Part of a small language model's weights.
Size: 15 layers, width 256, 4 heads of 64 (2 for keys and values), MLP 704 SwiGLU, 11.6M parameters.
Architecture: RMSNorm before each block, no biases in attention or MLP.
Training: a variant of Adam for these matrices, 175M tokens, 5380 steps.
MLP neurons of a small language model. Each row is named by its layer, matrix (gate and up: input weights; down: output weights) and neuron, and shows model dimensions 128-255. Each number is 500 + 50 x the weight over its row's rms, rounded and kept within 0 to 999. Numbers have three digits each. A neuron's up and down rows have the sign that makes its largest values positive.
Before each neuron's rows, "raises" lists the tokens whose logits its output raises most directly, leaving later layers aside.

raises: "mm", "m", "mb", "ma", "di"
L7.gate154:532541535514497373510534486538580548466497507534440459476519497445429476537472514541517476471572545519506431453548575548495491516606525558545426541551514447545442490475483471546560443435486541581547540512582466502544574424517552508596506545423578517466574604521482460504538356490501501477419555455490519483468533468546495469502497500543578487505465490504484599428511599471577450559539
L7.up154:454595574505538520465625467391528528484460556523472508402445569580442517479477510504618494377551513421493504420489556541575519503579562501545453539524506419523454422475506483579616427441502523495461477541582504492475362493479472476638623540381521501541505463509476483506503437525441552482380445538445534430528522615498504468487540512525568482509547560456460578461513581565537482464477
L7.down154:620534514556572537498483516451435423443525458527567512442522422519550602482595498427531566542502493577526574609582486488519462437442513534553538553474589546487564492456474529452530522440452523517522450455475508533496584483542464530502542482456439570468427508499498474466461563539486443573464554500517503525374327532330491430423479559465463393557499502483531519528508516571486555487520

raises: "m", "ham", "v", "mm", "ve"
L7.gate653:532536484475500410480501429490569401461506558526396463516513471475518484464459410550482499454543543532550457495478490524496524486514580476510512526498463525536520490550508472464527483578450510414544489541519472489527530467504531466493497443467445542501441497448539510455479628437465449584460482568575570470546593389557498548470445538485491505545555490497498539426463497511515515524496
L7.up653:530464514524437502565539493458470500448502414549476529545512538481433520546423421506533490472526498487465500461548579588595485542465493513556510558580445500417561390505437478419559468548472505541493500477496449499502479448562498487417479475445498552429482477480443449506530497493542492482532375433483495538522510368495525510439609448440496464536529525544509535567532434437461425521444
L7.down653:483514410509466530520505493525463488540441501556486520525499432511482480439497418479483545542480500485441482419571450534594590537430533576555521506481507571451652427390547465416482445549449447504515480593450505453498490542432524529479525536510501509401494495403450433474463474487494467536502508481500496486488463526450488544415565540510549459507490449429527456468473513526492530564520

raises: "ress", "ing", "ual", "age", "ric"
L9.gate622:573476486446511539625474418487593373470487523497455526518599612495543466524548503479452426448550468581502445401498509571462503527490515530425460472481386436557439494444601497539526478441594549540597549449504465509514614489529563431545431491519527493491480438508486496477602428481531477462540535579506539482573500475469517502532505500521419563424515555536532507442481494483534542500443
L9.up622:518473531490447558466476495514542386438547599527442515539617499622549442509513568455466500472548497501427496465574550545447458455499416543374389525527441555462513479516551445517570502457539513472436446542500441612562579439536492472419408532499555519611512408497441513410508377507540550386469492537460483537566509435474460537494512482472424657471471520451466512492538525466553515501450
L9.down622:433553492599415499233481539507531486464458496457435456530445492536534551441429490503456578500572533493409455582554519501516475547479429448482555482560541557458510436426490530457601484397414519516440448527466499465470544582470424496492480533454552544551504497522446562459519420526483543499522510587473477522423427462375510374451474485537516544541557448479438442514533542459541579518569

raises: "ted", "ting", "ter", "Career", "tion"
L11.gate460:500536570452464432514545457572528466519549488449531432484515431512464518538624482494351510573497549509526576410555447473527423506507511508485537488458466512428501495486437516505455478485443609505544545581509515413539478442498555572535504525444537467517493407486544521420542503444499491489437567479406482445618550493476453527459563580431403464496504434530555478455530572524540574456522
L11.up460:470512477527542622498435512428437486574439431503561564476474472503499483438507500547443551436569595462448516461472383497508465571527476389471416456524518491409529563442500471402558448511585552477451430553511524579539520444459537492514500482479537501442514448482435532604531534508492456515507591446471522503449508553509555517524572542475530513431525406494488510434496461490564514541534
L11.down460:528427451446402525513592499517531507513456540458535557417439422474454465515568547554522431500459537490510477479478486476511477571594452551531537484468560584507560427548624497550477577589573537441567407586492499551477503473484623568435472489501564491484514503465471508552522511511564616566501500468533503461472485492467505527521500529506469461568400516652470496451468539473547481497448

raises: "red", "ness", "ring", "ious", "re"
L9.gate254:522503531471467480560481433519512480532563582518393538471556518530516460467597505441523414466474504497548489454514493580515432544548573515545536498442479358511457432527537501532493533415503512536648502455517668428455475568490518518532497394409428467466435452514482499447437483480515481520454464547604491386519476471492560540397488557456552459543498422483548524560421461488457405542504
L9.up254:630533494488438435610476484519523506496459511447459480466551527630438457595415561485449534413456501518463475487512444578562462556499513549529460537487460539454590484464552514487487593465443471420565507441386508495420494474514558529522513512434448517526476579472484549499565526439481476509445516420504511450441485510490631618477476461454496435503584489507491404488505551492439470517441
L9.down254:478483513504498454549490475478533471509484498461551462409523483566520494470499452455523460416478493534467556429605497566602458552474489519440537628533536394542500478516585475568410493449496482471448537422488534493493524503532506475446549527383411503597443455448446528477475461492515515583517411504537502454522437440501493484510504527504541493369521474451435566541480479550510452545428

raises: "ted", "tten", "ved", "tion", "ting"
L12.gate405:578498664449479488518538472513445574544455463472568555522527486505528474581508570438408496588479401506577474458516532552438511508494532526492503442461433407507483569538469500504587499449525469505580543464476485563494559382468510473475474400468468430423541523503552567478560561549461473571520490455564568479554540522480452511559503410550468567472484564494546492541502514584448480497494
L12.up405:549477499502512463576525536439463462505535569547476537517468443581582481480490505516545493488522472518528532481500458534446654540461555515568582490473445478509621492515483444507608450374479497499462504471516517587483563460475479542444490417553492494529478537441563580509524546537556467558517454465569486531452498548503554513496395429427564597455462554503493541534494538508453438542510
L12.down405:525482527560502555482490552584458607543583516495506504493571439560457496412562421517396514507430386487488613540480518534527521524502500490484504505528555578497576477555497458459470499524489409526445569526463456552478434473468571462459503534511496481506575490489557519424451524396502604528532529400594457475471397552329508508497525473532447481517550522528505469509499561532489534576441

raises: "==", "Career", "===", "With", "In"
L11.gate7:587527463439556484537476460535601471509369462427454501560480554520529421488559470425451467414479509467457528434472471534475541432545546558403492478454507475527448552477391524473482480441587492479518483434479475554438530510538436500473490531471523501529464416544567512576547519538456447573518523542528519529490536469494588510486517554577459491446606564595635501462504450486515471465550
L11.up7:479492525565562423549430454457535531487566583525566541526512580450480427573511450477525401518449496530408424418485456498593562508519639487454540496556520452560514492464531523360431544513494443433441535422496437405536410512443506535535461528493441551458475437488548443569488555499435484481455567536430504455433483462475499483445558511571476379472446443511517516557589442563548528437344
L11.down7:468525614503492406460461439519496551508499507501549499475535507419494495524496445475553458523392537529519381557513541499483504484529549445512506517522467464506524593483463572414474539560572456531506499411501368428565453457470543475608499507467511518463504482496497504528484511484495491462449562513491501511436386464290490509434446483539499448442416525574503532559632486597585492450395

raises: "i", "ic", "ian", "a", "ip"
L10.gate30:502496455532502537554498512482478487454455423529462514474567580412455467479451549648488413495561589478456512517475545469576519482598504533469523443474446418626574503481425505463463447543530554451560498499579543557504519431519427528490543532431434544458432514516519556472588499443602462510412495545554508449570523520510547408550499411574547516508485510441460461528491457414575483584514
L10.up30:446428439478459459442498517543430376484410482523487568461428549508534539443471535495468453416488489533509516539347482560495500418476499507482531495491482434560558510537569602444533460458590625567534578530535551549553559455551435465414431577574554551517483549509449418488453438449501496545555445477371447473568508396529547469498469449466466486471456475511506513579493463560539422495488
L10.down30:533516506481459484534541561448450456486562523452562561542450517550526574521549545446549534524515392509474564567557482465492484435551526533562413419463563550467460394478539548528514480389474531518524487552450530499540613416494511566498523509513537530529471428555464563434446479501471470524460493507482515494456597493546565433534493426466588520475494488582527480467564541596542448436504